python train.py --n_layer=15 --d_model=384 --n_head=12 --n_kv_head=3 --head_dim=32 --d_mlp=768 --vocab_size=5499 --activation="swiglu" --norm="layernorm" --norm_place="pre" --norm_eps=1e-05 --positions="rope" --rope_base=10000.0 --rope_fraction=0.75 --qk_norm=true --attn_scale=0.177 --bias="none" --tie_embeddings=false --parallel_block=false --init="uniform" --init_std_qkv=0.0273 --init_std_o=0.0 --init_std_up=0.0273 --init_std_down=0.0 --optimizer="laprop" --lr=0.000907 --lr_mult_qkv=0.7 --beta1=0.95 --beta2=0.98 --lr_head=0.00568 --warmup_steps=260 --schedule="wsd" --decay_fraction=0.584 --decay_shape="linear" --final_lr_fraction=0.0 --batch_tokens=65536 --seq_len=1024 --doc_mask=false --train_tokens=444200000 --steps=6778 --dataset="wikipedia_en"
MLP neurons of a small language model. Each row is named by its layer, matrix (gate and up: input weights) and neuron, and shows model dimensions 0-127. Each number is 500 + 25 x the weight over its row's rms, rounded and kept within 0 to 999. Numbers have three digits each. A neuron's up and down rows have the sign that makes its largest values positive.
Before each neuron's rows, "fires in" lists the words (lower case) most often at its 100 highest values on Wikipedia text that the model never trained on. A number after a token or word is its count.

fires in: "not" 30, "may" 14, "generally" 10, "can" 6, "often" 4
L10.gate392:496521518505477495494502509474462516500493497500503464509465498481498471490468488478522470493494503495521490578513521499503528529541509516478469471527493479462498508480489429451464484499506582463520523424531542528514528553515523516506544526497532450485505488502497483477513540483506481489470507452490527467506506509528548443485496529490548552523495477497480516488502525458515491510487
L10.up392:462522504522523491501443500511512464510501486495506486459517521489503536524497467555481535513510529477482456492509514502520480518457493511501516497527467502475461462491503460475464520567515524469476496519527511508494517504506489477506511518486513455496514494535524505504459527458502515494500463482464462466472534510492500455488457493518470504456491488504475498501519473495497495504495

fires in: "member" 25, "living" 10, "working" 10, "wife" 9, "worked" 9, "chairman" 8
L5.gate422:527537531502455433475455528458443506491497480473520484466495484503478532517519534515483539448497504499438475505487515558517513515551479493503489488498483496488513454468533539496512521529494487506494509483450512497526532474512496531465503507487460496507514503501527477518506448532496478528477500511524496510515510493516449532512499494523538523525522485462515545497507490542543497445506
L5.up422:515504553489481426492472498497473500457498524481473494509523487485502457521514502503426486494513493529461472451464523533510516495531484483534555509499435509493505477491487469516468500473503478487476504547524477509485524487513514495469506482501478494475517555494520467451519473491495495493477486500508490504562518509502486495500517509496468461513518503512494485493460500537486499514486

fires in: "joined" 19, "member" 19, "served" 15, "left" 9, "worked" 8, "2019" 7
L4.gate661:518483515475465487522538498461466501489502486496553503549498468474510500495517506504452497488469536517510473534521492510483524462555524493488502480453499498455522513468469527522501497513469481500484510461523517529514495511501478507462489473513554496478484530507492527532517477534480490495512539519506514486462502499492495457491491486512528512487523494487516542506497499527485512463536
L4.up661:500501559459459494502471541500491447468473512479532488497526501494491509533522441450475503499512546491488438482496506479492508521544542484496507474460502514483514514484447481533455534521473515487486501517497510518505519567551546529534502486528515492478518491474534486552535513520468470502531516525497529475489494497473512507497491528549543498540516472525489492494554474492510506492514

fires in: "very" 17, "still" 14, "generally" 12, "especially" 8, "often" 8
L3.gate581:521546553535465484541478515492462510497466492510532524532460547511518510485491516512512467518485489480556522526519519478489529470507483476528479480535472508523483492512523482495462531552460517454512488524507503532550513509495505526502496526446527474495517503492497469479499491536523510502482482455515476469475504510522481492525498522510500511523515464446451529466532471551550499467494
L3.up581:535524551555459501532436502458472525512482491500508518519462535511505507499483517521517462523486488504534493514507526484488516447501482490527472484514478507486465508512511499489486548554441519475497478558523488514539514520516518518505514498476523465507519503503473468466502487519517518519475515461523483468465503498533468499491478518515511535519521479466475524456528461545544511494498

fires in: "now" 19, "often" 16, "still" 14, "generally" 12, "usually" 7
L4.gate239:516520521541454453516504507510455482513473506472498509508467549522544485469489519473533488505514491458539490525503541496477509455557520473540462487513470470534506496540509492501480549522492512472518483527472504520514517520510497501520502518424516479484544500502508493523505492516510533525465491461500511507495539499484494504465491508495514485527517451467434517461506480500527485486504
L4.up239:526549536542440503482490555451489500474494488492491527459505553507538495462492523493512516505534481507524459543489532504496524468554511486537496454471507466503492500520495488488479523541470528478483487549497495504517487492509525507537499471461507459509495507520510498498483504500488492531488512464486485454518536489476491526472483506487484526529531463470459515430525477486518501474539

fires in: "national" 39, "state" 21, "county" 11, "federal" 7, "irish" 5, "nationalist" 4
L4.gate160:471508526523550441465463487545529472520464517509526496515532490507534496556493504490487514532500530507540531497503476508493496453464470460535479486471508505477498500528476481487506527509432504495492502515494501508513486515506508535461495478494494528497523481490499496522508461525515510515514497518537498507477521494515509501532537483545530473522480489469462457520508528460470501470519
L4.up160:480507523492459482482514482559512463513487555528514496477548525511530485546486496447499489526530524491502498508486501493512517496500477493514498461494524492502527483493486464496460518511483516509500514530466513519539474518505489519490472455493544513481486454522478499541513467502488498526534502509478454517486478508533510517488523494532492456463465508475467516520507504478472491484486

fires in: "national" 27, "important" 9, "county" 8, "united" 7, "established" 6
L5.gate476:543477474435541449500494480534496466498511497514503505525492507523494495526509494461457516514513498449482550470487492485524506484522487510513557493452510500480472489521476490504519524492461529516504507506498462520495463527491525511472528486485509513500533505521510504573470455495476491490479482506560537510500526484497518524470508481497472499515492504467484526532519513496480507537522
L5.up476:542433539507506534517480522483509452542494536469505525502543525558543494508493502524480521484501542463506540496493506508527502450522467489488494443478511520457512536533533500502518526523467519496517513475489489525517501493466535484487477457485527493554549475517484498499480456530459451457502535570534479498474426498512503547533478499449496528500515505499469515531479514499512494498509

fires in: "state" 29, "minister" 28, "national" 8, "ministry" 6, "public" 5, "secretary" 5
L3.gate458:539472488449461488448545497532533489509488490493522512489510500501487439534513487473482508495497523471514484473490505513513478475485467541524495485456517525491510503432455503533499483474461482488527528447504544500497485524496531488462457448484487521463493485492474450530545509489504490525552535495521481532449495528522508465494496481498536524474496478505513511490480487473484440512500
L3.up458:506486487455507500465541531556565483468477495548492495448507499492520453523510504465523505495524537516477507483463525514527477457467456509546513483465492495503477517455477490514472490468482453454532514458477533540510499510485534482478487472506544528464479473489461434545526500468488524511560540492475487552460498512523456495507522505529530508474501493504520514478504489480499465520494

fires in: "can" 35, "could" 15, "may" 12, "nucleus" 5, "generally" 4
L3.gate131:541525504505480502497502539474502503509488543496494479488506499499518519507552478496479537500491494467509483518553482543464545502498460501499483460501511494481490497503506517482467499514455574466521489498516537529500521533535486497459513492450507513490469535513520494501531561484469456487528491483523518462488526495475486454502543462485485489454529472527477487533504508507492483473507
L3.up131:463530490518503471469478479506495463472457510559514498487486491500476480488464480484538455493511491514517491487498506504554502500499508482522507480493535507443485465538519469493467568481482520467518488503519501518522515521526441533512505540552556510474490461514503540504500489523502544509494509495560500500487530497521427491508531498468518517543489481480474518492507489497526441499446

fires in: "now" 19, "often" 16, "generally" 12, "eventually" 10, "usually" 7
L5.gate451:526525552577430467531481521468514519482497496477531531497474533510513484492484512508514497529490482478518480509487522501469521492547499493501498431484485507502455508529513508515476496532456527498512474513534513550522511523505507551512486483472499488531519481493487476492480483517476490506489515431510506471503529506495503443495472503507555515502497458456473486455521486471516480479520
L5.up451:544519523510487442526489510455518492522478490485524483512478551505546508425484529514510500531500494452498474507475491490496529500524548461532490475499499476526469553523523509505504519523469524456474500523509504495536483515488500533513514540455480482526518508506498490473513487513493477497481524464544512472475551517526489500485471480504522508534503459460452519436515450492558467506526